Weights of a small GPT-style language model, trained from scratch on English Wikipedia.
Size: 19 layers, width 224, vocabulary 8192, 11.8M parameters.
Architecture: biases, tied embeddings.
Training: a variant of Adam for these matrices, 483M tokens.
MLP neurons of a small language model. Each row is named by its layer, matrix (up: input weights) and neuron, and shows model dimensions 16-111. Each number is 500 + 25 x the weight over its row's rms, rounded and kept within 0 to 999. Numbers have three digits each.
After each neuron's rows, "fires on" lists the tokens most often at its 100 highest values on Wikipedia text that the model never trained on.

L12.up489:429488501522489498484480474466499485481491516526497464506512501496489512568528456517513467537475499489518447517475501538517482470505504520530498484498511475489467534473516449492505499464519461533496475504516477500497490497481536510470489471513467493516517495512448518493492488501464499517
fires on: " also", " same", " fa", "no", " not"

L5.up170:474514515505474481504487497507428502472494517509538524517489478514511512507487508466510531469540459510497489507500480549494473469471521469502491518525485490503474491465485528492532492495501522501545516504472483507485487502503526485495490484521487430514486557474496490468555457545497507482
fires on: " by", "sq", "bon", "/", "ed", " exc"

L12.up291:461488464534506543506495523545450525508520516488514506475493533485562501464496487489510463510493544463483486476455449471454521508506423469448503477483528544472526492467475491531503511505511513481468475501503510527471532448472493515497509533508461490498507460563484474529487506456497506470
fires on: " |", "\n", "  ", ","

L15.up178:498483424493518497494517475496516519502487533497512502522522506529504533498483508465520544491458449461476494484461496528501463460451472466498488525518507517472523526501497467483494450509540492507571491484494508509509530517520484475505511526530501486499472505537494531492488477528534501498
fires on: "-", "ed", " and", "/", "–", "("

L5.up483:528463449520505505508492498466491484498493492524491475520512525479516532469487483534509493444502513553512495502486507520460507518457492506494486504475512512496517481433518485492509467514511498520499481472498520500499532528562533494464512497518436475502487527489476481503490515495504538519
fires on: " was", "|", "=", " by", "68"

L2.up343:511478500516468485489501515537509463519506507495490506513473532496544546457499489470497517539455503513457485561500487429484513521534459469472507468498506523487501512476500537471464482498532509530491518507465517453465559453500500542518518452520477496490529487507496510495464482509474511493
fires on: ",", "\n", ";", ".", ":"

L2.up230:451476515515516507466509516526502492451510429520532486531515504500471472514482488510521517485537544538505472467453476498499450518453508481458491470532568510493484532539478483472517509497521477482504460512484538507496508469493532500502457512512471485483497491494535514487514502510528512485
fires on: " app", " App", " Sch", " Ad", "gh", "ust"

L5.up298:464534509498487504525507514511458517506501504505487543493500498540504493526516521498474512482560525495483495473520509488494507479476502540568463556504524476487477475508516540529525461523531501487482505568466457492510508508502512531476534481526472514532478503482520505502529503512515490513
fires on: " /", " Preceded", " Lanka"

L3.up300:504513520488531473494489485475572479471537485512527504551506532518527495506497523509506497500491501495501544496517477503446498510548501502460535506490464461523510497507482586484486487522471511488496529507416494507480516489494496518509464483518491511508561499469470496503457469465445543531
fires on: ":", " $", " U", " 0", " were"

L15.up328:503472493476497484501472487530487492497477483498500502548471480523540490475513520514539533512485517463492498517472487478507492503491490506530483455520535479478514526484496550468467512528526504533478503502515525462505517456511485498496529510515522548462505515467484512493518490470492493521
fires on: " an", " Po"

L3.up147:475510505515528502488520509519472456537520493480478527515500541510542526489485489463493482498478521541515498509516490479463532475505513497509511460535502508495510449519509476508481476497484477565505500471503509529464525517519521506495527515496489475528528510509453482500473473530454487531
fires on: " for", " la", " Former", " to", "ic", " early"

L14.up241:502510488530478531455568490470496486505529486464524483433548507504463478492533464462484490489486504496528505475498482482484475520450480518494489515526468469470508507479475568500513450494523491517518501474498509492531521480521470487514555492485477533503525487553503490511538464556486516532
fires on: " one", " this", " a", "sh", " One", " every"

L13.up619:539533511491470482494514483504496445521535500469483543452517510492528472534498488477522506537509535493486530493478488481516502515503474505498511510466490506523510438490467528524479502436496506436504487544498513505520530422522524525489453505546532497492562521521506539499494500522500486479
fires on: ")", "\n", " |", " (", ";"

L7.up619:534503484462509474475517531530512498512551519480531522433476476521490492521477500503456516522479553490506502501495485541468485524454464512509491542458492454559525455463477466539492478469510515455512492480485505470483528501513484508525458551510500526510476529517487518531533519488515478476
fires on: " |", " %", ";", " Density"

L12.up591:474461465519530477522562496508486535540497496511478464501494509514509532458485497518493450508501485529522432494507451492480481455481531491508544490532541497473534490522515510551496490458476476514498469486481513539564496505515506469484491514506473516493486472528519467449478482494504513500
fires on: " of", "-", "y", ".", "a", "e"

L7.up141:477483465503485529475530499473473501507442549520508499473492517504516452517517505523498483548453479497512518509477531484486479524484486511493509451509485489535530513558530488487515518524489473502479457574522484515525546475479471514507521515500515531494479510516511447509452501507509524502
fires on: " is", " age", "w", "imo", "c"

L12.up614:460473524505484487518493505482474510437476513498503466521487535529540520547525505481502506484504496480508492512467508497515519487517510510463500505522499484495474511444502455475552479478496506473494517501476505487533519469514477575464521488476480432532534517507512513506461482487460493494
fires on: " also", " not", " to", " were"

L12.up622:477479517538496509472526496505497463463490504535507456518501531523531499538521510484511492518535529504499467519506498529461524471519530514466474486534529464519513526502509484496547508490520494435508545510481484517501485473483529564475524463471512476522543498464473533508501447511498485496
fires on: " also", " =", " be", " example", "ang"

L12.up145:497541507505451499497447473522501503479535450547491514475485517484481484498518483477501505517496511452496555476488469519456488523458534478473497511487504505499460447458490537492523487502523504471495475476453543484472535478532551505498528554541463437499560507504524532459509527496517512463
fires on: "-", " |", ",", ";"

L8.up146:502470527517473487530532537492526524488500519450507503476498509504507483477527464462509435534481521470519536491533524513491462484496549464507524542449493522496503510485518500475492491491519481511479469542492494502509511449517512468516500556499481492480491458466474470496502476516441505478
fires on: " age", " century", "c", "back", "raph", " $"

L12.up461:466480467501516476467500490528490469461539494541503473517495523492525477506497518468546457510494512473511497549489492487497507498468509492508522478498503486493494527497511505489528492517516486452520533529425512468472479506522569532451537512523495491502531535490494454460533472521525495531
fires on: " his", " =", " these", " also", " both", " own"

L5.up610:469531510510479485518525531512517517504459509499477493538502456573509515509475522501511473467519525469513475480490502502531489476479516492601520525565489487499475516539534516518514486519525548511488518524491512504511520488507494503513524502493495473530509480483503513499544479510515517513
fires on: " /", " life", "\n ", "ering", ":", " being"

L5.up284:537464450494510520492488490473562481518495472496496439507541543503521504512468460504505438505457496501513505489527500498503502504537482500468516472460497519520521515496499449497487500483498494481448472503472524493507492496501520522488518565525513525479546495505480453514497527427490460500
fires on: " while", " that", " life", "name", "ba"

L2.up203:500523531520506478520505471494505489518494475512523511503497573474499515528485501527477533509486465515534508536498487545503536456488518464456522483478507511473495521474522534481478484502539530502534483517500507521494540486494516477492475499493488477517518490523448508469462515464516489478
fires on: ":", " with", " of", ";", "ing", " has"

L13.up38:511495470494501479510496471522510496473485533467460481465501544509482452448482466521518458525479487468472532524439497500460478462526467517533521502495499500499488496488483482561534485492469537520461525489464481502480526502466507489520457505480441501482533472468523515500533543475498498478
fires on: "-", "s", "'"

L3.up593:516486526512503541472475490453528501526491499503476481543481497469483520539495506440517520498454472466517483514491488531500528456444505487521470513521547519524480482527484542507513463515516525529539450474508521540510539496463492497491535492475467470505516469528467512470453493482484515440
fires on: ":", "ed", " of", " in", "or"

L5.up76:544509499514483525500482461516536484499531494485521523493521471505506470439541487491477501496493480471564510552508487490485482472502492456448532490488515512460524530511495533521509468528503465525521485495498475505525493477490511470485464543503508482475504505524523475497489475537495525482
fires on: " by", "up", "ap", "it", " trip", " Deputy"

L3.up621:488509496520473519510508553486511527501554475540500503508479523571482523486500482503520478522560487492516470533514474472483507498471523444494474525465481524507510515477480448487518482499512469532488480535488514458456523535482483520527503487463464535466497538517509511510496500525541525471
fires on: " comp", " int", " Comp", " inter", "pp", "omp"

L5.up53:509431507517522510531494450482487506497516477476507515553506551512513518480466526515514493511522520528530480517501503469443481493496525491506494535482518462506512436508503511461508466506517489471495441535433471502481547526490536507474506481504484517502481493487534483494476519515495470517
fires on: " the", "=", " were", " of", " for", " The"

L3.up310:496522499539494500510516485513467525447499506499489506504469515521486502492504538496504521497502517493539540472486472476516513494479481525548481506502485489531434446529523504489521503513523501485563502467509537526499519501534504488504501508482497490523531536537518541496536472524522475502
fires on: " term", " in", "ed", " as", " part", "e"

L5.up487:527463508493513514504484500481555475506496422464538497467500461487508477471527492487493462499469524488566535550513495506484458437475528508438499499488513528491504503530469477530530478532533494513545496532495519481500483507526474510494477511485486441532507532523475531471528457543495541512
fires on: " by", " film", "it", "ür", " Preceded", " then"

L16.up81:490524554516479491468495508539479446513487487536463524426484542474499491521471510507507476492499501523515492554494496490485519534496512477496507549505498548473530528494531540512489493469496478479512479488517514510532528501518540470471460488509496500509535512501478522516485486499500531515
fires on: ",", " and", "th", " –"

L2.up393:548485494528531497453516528498539514479520494526482512513492492473520519502508510497506521505509464516531522500466493503492513484488463500445506486522520507471507521488483531449499477488502505480493486505501481504470541527530489535483500450495465525509545481502491532522475496510473490459
fires on: " which", "ing", " from", " of", "ve", " when"

L2.up212:511489487527539488468529482473532471510505511530463484519512522494499520499493525522513501553513474514507518502508502524473502507474522544500511534471509500527523511454490509500471483487499476441503521489482497509499527520499498458487465502494498514513554470525489501494480506530476490491
fires on: ":", " from", "us", "ps", " of", " on"

L13.up128:505493505507485479506501466569473485506514487500474522501508518520533468507490489537545487514484510533506509533490507475505443500490494465523503464457452519497510504482528538533541502488467521494553501505497517472444513474514478505511472500485493568516504521498434571495538542489515511482
fires on: "\n\n", "s", "."

L3.up615:498493451493555525461513499506519470476533484488464478528445537483480536488490493504497518497473505542535471485511497538446507500486450490523518507519541516485505465491461480482483485503494503567516532533548480519481541468514496485456532530503473464518497491497487528513486532491456493503
fires on: " of", " as", ":", " named", "ly", "ely"

L15.up319:477501487551489529492518479502485497503549446517479496485501524502508502514531417496504537467504496476534495473470494539493483547464487481470485508558472525490508509467543483530515473519464501507486524534520542475504515502508490553491512517472463525497479491512484474462531481468498531543
fires on: " a", " his", " this", " A", " its", " The"

L12.up23:508482483523502497490521473498480482476464519487511512521497520503530532501503498511533500493506516505512522542431508500492519479553542495470487521478508464501479503503511439485490474494487528529501533487514484521520494470506510548456496460493505450516550485489518550500530484475500492481
fires on: " =", " also", "rs"

L14.up297:483461498489523496449573508530543500459526456485529505520500501519506516476528485492495505490498471525493514465537501512480492493516453479463514503465549483494516487516479452514549531463519474523481508556490488445521491485469459487473450539493505504510504488535490532452498489498499490514
fires on: " of", "cha", "ern", "hen", "a"

L5.up464:519491528538516533499520484515443475536523478523539488481497505505525484427514485518534513517461495523523570510494515499475477562510520508431500493474521527531524487544482536490538532472501490529513479452500493497489502485494499507465450544510508481467538499494505480486505500528486492482
fires on: "yl", "ap", "up", "ic", " ="

L7.up623:532499453521506460473425490509550521496496479530459516470499495488465479515486480523515458546532508472524505483546484494512536478489475567505493463505531513509545497447484510525501501489489469512538471450475500462488495568479523525505506501565519478497467502500504516504478451495536459490
fires on: " that", " dep", " inst", "ea", " release"

L16.up291:499473494532539504501536526528498463506476519488508552483472518453474526518460514484497507487452508517494467581475497487491507483465502456525495539505489469474497548530495558488555526503487465499525454496513496488468514472489484500512477513497535475470507493519470502498446506508523493507
fires on: " (", " and", ","

L5.up388:490488517469507505465503480494422521527517502527520551437512485501498465555496501479503553450515459498529499500458493498489498509455499502480466528519530498504494532483481535505494564490510495500516521570528462497513499517502516509479514494525494455494473527500519509477515458540452527525
fires on: " by", " Preceded", " than", "km", "ent", "ordin"

L16.up289:536490469546516545480485454522524519477451473524484490497486506500495486478512494468518476545501435501480522493511476462496500502462468533440478513527496518435484506539511510496517465485478518528512506539504513495527514504530493451469508482484476486503535514497505512452506485520502474524
fires on: " of", "'", "-", "ft", "d"

L5.up377:510448480503474466489498514512531500528534514516481478529468528489507529490504481486491501526521487502482485525496498467454451511490474520498487512523535501513515481458472461532518487473506497509534512506512510545487548505538497489475533484519443482519526495514549529490495497512494509494
fires on: " of", " while", " initially", " already", " not"

L5.up255:527542488510493507502531485462531519501505474482455527440530549495552508444480508500517473510481501498479504514464440474449501501508483503475503496468514492479537480482528520494471510474491546474480500485453488503488542497513494522510492529519462479518498477513446476506490491466490523517
fires on: "\n", "\n\n", " |"

L3.up83:540497485526502495475467518501532449498485505486491460483495524502531519502455502528518438539454530471524483478466498484498481504532501534429532477512485521500521497509481455522509475499442476483468484447484499503503496488447482516464496501506494484479540491518483467503482495448543482491
fires on: " time", " death", " that", " life", "ris"

L5.up167:506522501469478528464516483471547544520569495497483547545485474474491481493506509455505497508511477493482508505506484504462497505482515536481463489543508466495499458494506501489477472474502483495523466486493520494472526513557449506518471543486490458501517496505474556503517510521476500464
fires on: ",", " as", " the", " an", " 1", " |"

L3.up46:479467510502486508452452511509533495491466523524510487495443485483545506479510528522525496482529452530519485525504487507456508489494472491518481541515518506448512421496477447528490506528481486529474533546516503494487522468510529524525494526491509500477494546499505492474521486520479495531
fires on: " of", " not", " to", "ist", "r", "pt"

L5.up83:483507507517529510484525490444523476506522458459471529542447560470498530469488494461497487485542482534524512516504487522458506506465507510472520509483516510483499508520494518468474478474504506548497509480516521502454524516548510513507479487478502462507525500486476515471486484527531542446
fires on: " the", ";", "=", "-", " as"

L2.up72:457484501499509537484497488526490500539519495521534488516483532464539517472519512505524503545536485518545454527514488511507519480489478521484465468535536542512486493466497453507452505559508479469486531544516495503501515452498548487523443549503475458481500529510511546453490470488497501505
fires on: " of", ":", " Density", " Length", " Country", "'"

L6.up638:538511504497503482498510536495490497503455538516478542513546524540513545505516487494495507453503522541508524555479492495472496512538435488464522465504477498492506467494479526491483525489489464537499511486477500505427516504507539506506479485504456502486540504458506506477475467515470506536
fires on: " or", " en", " En", ":", " Hel"

L15.up254:509474495484516489468499532532509487518496548485503529538477477535521474484516495500527476518482534511442503511501491498482494494491531454488494458525499541468512489518467475503487463506493553542504474512522500482485506522544481566492499556507509535481523514465499502532501461507478524533
fires on: " ad", " an", " ab", " post", "ab", "ib"

L3.up444:505459464500488534504542530512484484451510499507511501533505517462496518551468508535458468507474522501523468494500475512480484524480498482494499513511526528497544517552499515481466485491552520470586472481463493503483502517481526501513447512462516495481458519511546513481472490521518510504
fires on: " Ad", "ed", " App", "umb", "nd", "According"

L2.up554:467488470525533515472512461504538508528556441451490498510502484496542488483500521502468496538524520533509453499509501488507491516489471530525485532522518523463518489489509509510483507532492471487485537500519490490505536490498503488513507506494489457515517516485486494482530490518505498509
fires on: " of", " was", " were", " Density", "end"

L2.up598:448510523524517489513493505490546504455534449508545516523474506473571507477450503508480521493504481533490484490507488506506502506530505501471524496501502488497506470501524537503469495526518522463496545512467482498532519487490510496504501465514490494483526523519499483487497467475477494552
fires on: " $", "us", ":", "_", "ea"

L5.up85:536545515482485497489498523508401508510491506512529503505464451524500483484474465507510505492549472492527437495497506494508466493465504513541468508550504476487501541492534550482475511494504481508454486540514484526492500517511486484469486539513489469515475470484480483506541418577485541518
fires on: " than", " by", "sq", " way", " until", ":"

L3.up238:458466535483517487498487517516562522472475492515527520517558484529489504495466536516469463487492497596489500504499456503477501453502495509492503499484484489495513527482476483486482482474540530540507518529449508502487532487530496508521448524474486506513510532484496499511469451471494488530
fires on: ":", " date", " office", "ver", "ming"

L15.up504:468480476522535497465481533532515490517531501476484451492511516533517463480480521476511523527513524534486480492503484490474458457474488479493538521480474504508526523538513477492509536517454526489495474525489559476487515497478481528537441506507494497517476488467502522516550514488526506514
fires on: " and", "'", " or", ".", " inn"

L6.up405:497421488524512519492511502511495521485498502497525504494535515494510490490537508502515501500460486516524507538531477520489479499517537512479501483503520526485478505477492513505488527524488467495520461492487470517481480452442459482484526522477504513530496526516504461508503466523487509504
fires on: " age", " an", " is", " to", " |"

L5.up31:476551503518506481503471505495404469465486468464515504500492487498484510542512482509499518476504471476476445470471512517515447499474490534542502509544502457532444448508513521494510509490487493491524497458495523491457502534551492504488499502479496473524533544499518539468498517473470495466
fires on: ":", "din", "ed", " in", "ology"

L3.up6:510465519532506476506485481483510529477505519508463533493533548516502501519506540490512480473483493555526499494489485543451511459454537509447516481517524487543488524486499517484486489501489482513498494547457484472484522508517541513512483506511462498520506503485480470506488492486524507529
fires on: " United", " the", ":", " were", "sq"

L6.up588:491503523482506438526490544469547511479512493426503492488462502460471517504553478491478543477533510497504527513517505474499504461527518478540489551515494495493494488479547501512451449468477467474483490525486464533518511487548493505515505497491514539502488459488532495494479467500503535515
fires on: " age", " $", " century", " household", "des", "imate"

L14.up601:494485478510497506468497513460504487546470483526497534501522497535514505517509489522512488506557484514500496472524494496479468510481540519509502485518475499462518496447533507483509499494527484495496504487506518449500505513540501492488525501535465501467481524566489537522509496541523454569
fires on: " St", " To", "H", " 17", "To", " Kn"

L8.up450:523522495468531522449542507494515505494459474462468542515487547474460468486484491506514491458463465527517475534538482480482523463491480448522507515486494517502490541500503537515493530527503528519517471497515516490482524464501535508450518504516499488490490500435490505472501492537428475506
fires on: ".", " |", " in", "′", " as"

L3.up523:457510520546504494494531505487527511529490478537532465523511495484500485491507484489480568502516532519510468510480477499476503523495504493477535454514501557509487499459473467542462485482524478568475523502430498469473517491484518470490518515513504527475556501485511531476472514510495502496
fires on: " sq", "sq", "c", " fa", " aff", "ea"

L15.up350:518489488522506446484442512477485472539481506499529542506507513555478509501484504555495499513523480506485536494543487506499490468491509503476514567546479510464537521476505513486548495526496545452505445482523484510490531524538484491535516488492508508517508552514423539527507477508504479486
fires on: " of", "To", " at", " to", "to", " To"

L8.up89:481488520489474488525523546473549504541520487449503495494474496502493505475506504462497494525550523490495512517521500474507493501478530462525494516503481481485470493474495475499498514509501511497454460649477492497486493455517506479522466530483480491535491511466499533486506488497521509511
fires on: " age", " time", " interest", "co", "li"

L13.up328:478469473523511468504484475438529471546507529512533514485558511536535526478522523462488490485495517485494477509517491463484522483492501515505525511505486512487539487504505503488485463519487515533452492480503540493471494515477524493486532475515506539489508473515439481466481463475448438567
fires on: " Gran", "n", " 0", " Lin", "d"

L3.up148:460507491504474514505518527489481512530506463567506475480513502509501550510497469513538479531490554542486499524497489507481542512464491511490504489513474505469461466485509484511529509496499486532495499492474489482462521497475493518521512533483496509466500529531494522519457459538501531516
fires on: " inter", " aff", " ce", " sq", "ange", "po"

L3.up428:487512452516541484519532521524517505498516487502473525517496549513532521518506515521475501510459519555473494502479483538478488461481520478474479550510524534530510458510519497470510499496491479527521505551492512509457529509524488494507478469538507515510540524503459478477464500511479478566
fires on: " or", " of", " for"

L5.up462:499475465524509531495525523505509485480495520490487499535501514488497542467443468448516500490493457491487489517492493487459489492470499482517461520486520514509510529505450471499517502483496486450516496535490513502508534568522532500519469485491479513476507457541519491460510497521491503467
fires on: " un", " there", " There", " Website", "There", " example"

L16.up124:482527412483520512512522476502517491457469496521469498528505488478484527493469441497534498515511466503487464501468476526501453490471515482479501487488453523478513522506493475493553492510514497526516479540475520507457516515532493521503485489519531491487542491501498538521505491531529483516
fires on: " (", " \"", " [", "–", "/"

L2.up273:455530542503499485525486471468561509502521492480547498453531486513515527489456510467546473472460504471484528534500477506492507477506474520496476486504499495519511519527532497515510512477507468493506491489478505540459495507453550532516473478519538490493514453490496519472507498491479474507
fires on: " Le", " Gran", " Green", " Lin", "re"

L12.up62:493494479541484473466524529491521490499482550474496497526485564493487510474499502502514486505522512454510514540468496520468480507519549514461459494507484498482495504557511479471548504525486486508469520504426530497492484474479530516485469516479501445512491509495507533456513462524508470518
fires on: " also", " =", " residents", " general"

L7.up82:552468521539519497490465493518486498464500445492501526434522510511500540515506498500532448540509517514486489507520497493501531508501514500471464484486546510530460514455445505514487490487487503519556494391443520531499484507485464500488475489530519511535530532509509534498535484517506524512
fires on: "L", " pro", " age", " position", " Country", " on"

L8.up109:545492501532499514527481491499532477499516500539497535484513504511513475514498485529489510479516513531496472500526493531503530521480478522420529462532504491497498489520503487513488507482494492486593506430466489490478514468493471541496519477525526517495484495487534482486479503504497448489
fires on: " that", " Location", " Country"

L5.up534:532484480552556512491522501470503504523515527471463479522482516480517534493461478489505530471454498526513534508493503469430473485480485492514489497513514497479490522475458488522503492482504484490525507541481516482524528515511515509480494507532500502514492497523494477477512478520504477492
fires on: " his", " There", "After", "There", " there", " began"

L7.up500:498497488514500547470499498528373484508449474520539500471574500470522451483515496531477513489470496526516479496517500520493464502498502511484525445537498508541489509536478525496528516504481509479563513522510489515494512521483477509485501523499504495480534519485495479505514473494435497463
fires on: ":", " well", " is", " (", " Gl", " age"

L13.up495:519515461516513500480553480493482533507540500554499546454498485517553502509519481489510497521515518527521485486480474492479538506503516491477490516493521528509472498483542488531537518482443493493530492496464552453524512514466519487495496500536483536500511523532531524459522536528490488486
fires on: ",", " |", "–", "000", "."

L12.up341:531506482546486477475533493544469495524555480467452511460466543518551469489464447482525501512528511503485508542476495515501478497508494479511504478541448491487481518498510552520526502472456526504533476527458508518487508490494444479517504488524514499478532515482492528496510538511497490511
fires on: ".", " ca"

L13.up206:514496487549519475479525506502511504507542490467481501500487514530471514423490477505512517476490470532465509567495499484505482511504454508528522486497459511477506513509487520528519524480502495498499547535461512497515515528478490507495475543534468533533539501463501510511542504452475519461
fires on: "s"

L2.up440:496490470490512523507547494500514519525523440546484531491524539494488544495474497505497460516492484535522495544511468509462527472456498480510506503511511528521517510469517457538511506498470466491481447517491519518457523544520532495484444505460486545493507481540499500503504449477499523545
fires on: " Un", " un", " Imp", " Comp", " In", " comp"

L15.up95:514489478543502479472494458540501502513544505500483464451491477515526476520476466526555527541502531537484518464487497500480510507442463491495492549486514545491469492516528475504502484525474483494468498502505560483536536488460507516504537539498501529525492528460495521493548519483491497509
fires on: ",", " and", " which"

L3.up229:501514482493498505489489532495561494494489475548560555498505493499501542475479494498516515470480514540518501530509476523488508463496491470495496494512509532479524456503515489501476495481488494501505477536496506541430512500510528521528447553507479540466536480506473529483500477470518503531
fires on: "To", " en", " Ab", " En", " On"

L2.up95:505482497520501482460480501533548482524500507489504527503506515453552538455508510518459464512461476476498467513493496475450474524503471496528492505530526488489513516487515489508482489495498494518508542516493515486494559475531517533507533476533460513520525511489502514460510459521443459516
fires on: " was", " not", " from", "year", " for", " to"

L3.up121:470498518514486488504518487494434503504491529490501482507496494495525485519482545509522565487537484502488476531504475490522471486500493549496485523458511512492514500494478505463523528482441516510539520491510479493456485505487481553494494499480484459491544536494522507478587489522497476526
fires on: ":", "ed", " where", "sq", "ordin", "itive"

L12.up111:455487508504499460484522495467523508513508523522494488519481536509480496504471534455535470524510507447516506517491495515530472460484539513512500522476537535468487523504507485463549503525515461506516506554435515497483487465491558498488517524481449483514527518481480507475525463518496484551
fires on: " also", " career", " =", " who", "-", " He"

L3.up50:491488513469493476518544457535476488502522493527497535523504504501458524498492470467535533500484524484475540516472489487476508526492503526486482497494519521499482525515481516509484518496479463430517515504465526493517519491545547520452490521501507484509510525463472471482508471441505492501
fires on: "ing", " life", "ping", " Sports", "ation"

L12.up58:512468472503483480493512456498489509497537460530481500489553529500484528500468525513518509516518491501507520529496500445514470457478502500507534509501503519474477498529498466493512497559487518506518511506512478519540514498485478482476513495476499506483509468524524503467481492531569496532
fires on: " of", " and", "-", " for", " It"

L15.up145:550500431489507494485548492529499527529529494456473492527486581478499524451489534475463482474505470513508443497503497460459475471526507525492528536485519525496485478552481493530508486527480498504530496545509492514498513485543519466475488486549492495475499513523458512467529488525477529539
fires on: " of", " as", "y", " in", "ly", " for"

L12.up127:435533504497492552482498496529491516509493508475456515465530512454535488522498509502497466508511511487495522458508470478504471457506491478475494492491483519479530464495490537517514497517505490469504456529479494480480500444493530516441465531505513467520551502562500512553500522492508520473
fires on: " |", "|", ",", ";", "=", " —"

L5.up68:522487496496516491463502503463535484491541517475517529526401523493499538471499532487462523510514470493497476506498502524497499515497462507494484555494532482493478483506513507509492480465520495472518522545513520545478545475499475498507519533518457501512548516487447502482496503503491558483
fires on: " of", "ly"

L3.up170:467500489491485473503454503518505498497546501517530492513463515462574537475496503504496499555487475475539448513527500496460548511498452535500495540501491489476551450538503507501448483509534482543532500469482468509457518497510506487533526525503514450502523542529480474477514466502518482480
fires on: " to", " officially", " not", "ct", " named"

L10.up365:478475522507527465513491489458496508514495531520511529508555500511509534534470533517534475522498510477501503519475493499551464511479484491552470503511513521500503513503490488483520538517551463498502488537503479462504501447512555478504502453478484520556536530539490465485537498528447550522
fires on: " such", " following", "in", "  ", "ing", "|"

L3.up362:482457494485527519502491510496453504506502517515552471494514544477536505519510497529495455515540492543504475532475500504491472462498529546503496476505520472524507529478489482546511492467493505535545505489510549520513518463524538505460456538522471504521461509497513547482503503526493526535
fires on: " We", "fo", "'", "ugh", " de", " of"

L12.up21:481480471511519507522437495489546509497486515525505511513528530496523490503511502461511494513510530480490520513490498516529488507502480479515498496506499497522479565474490494492532491491536490467481506523481476482567498462545540516479513486494483476572542508517512482485502489511439482524
fires on: " =", "|", "  "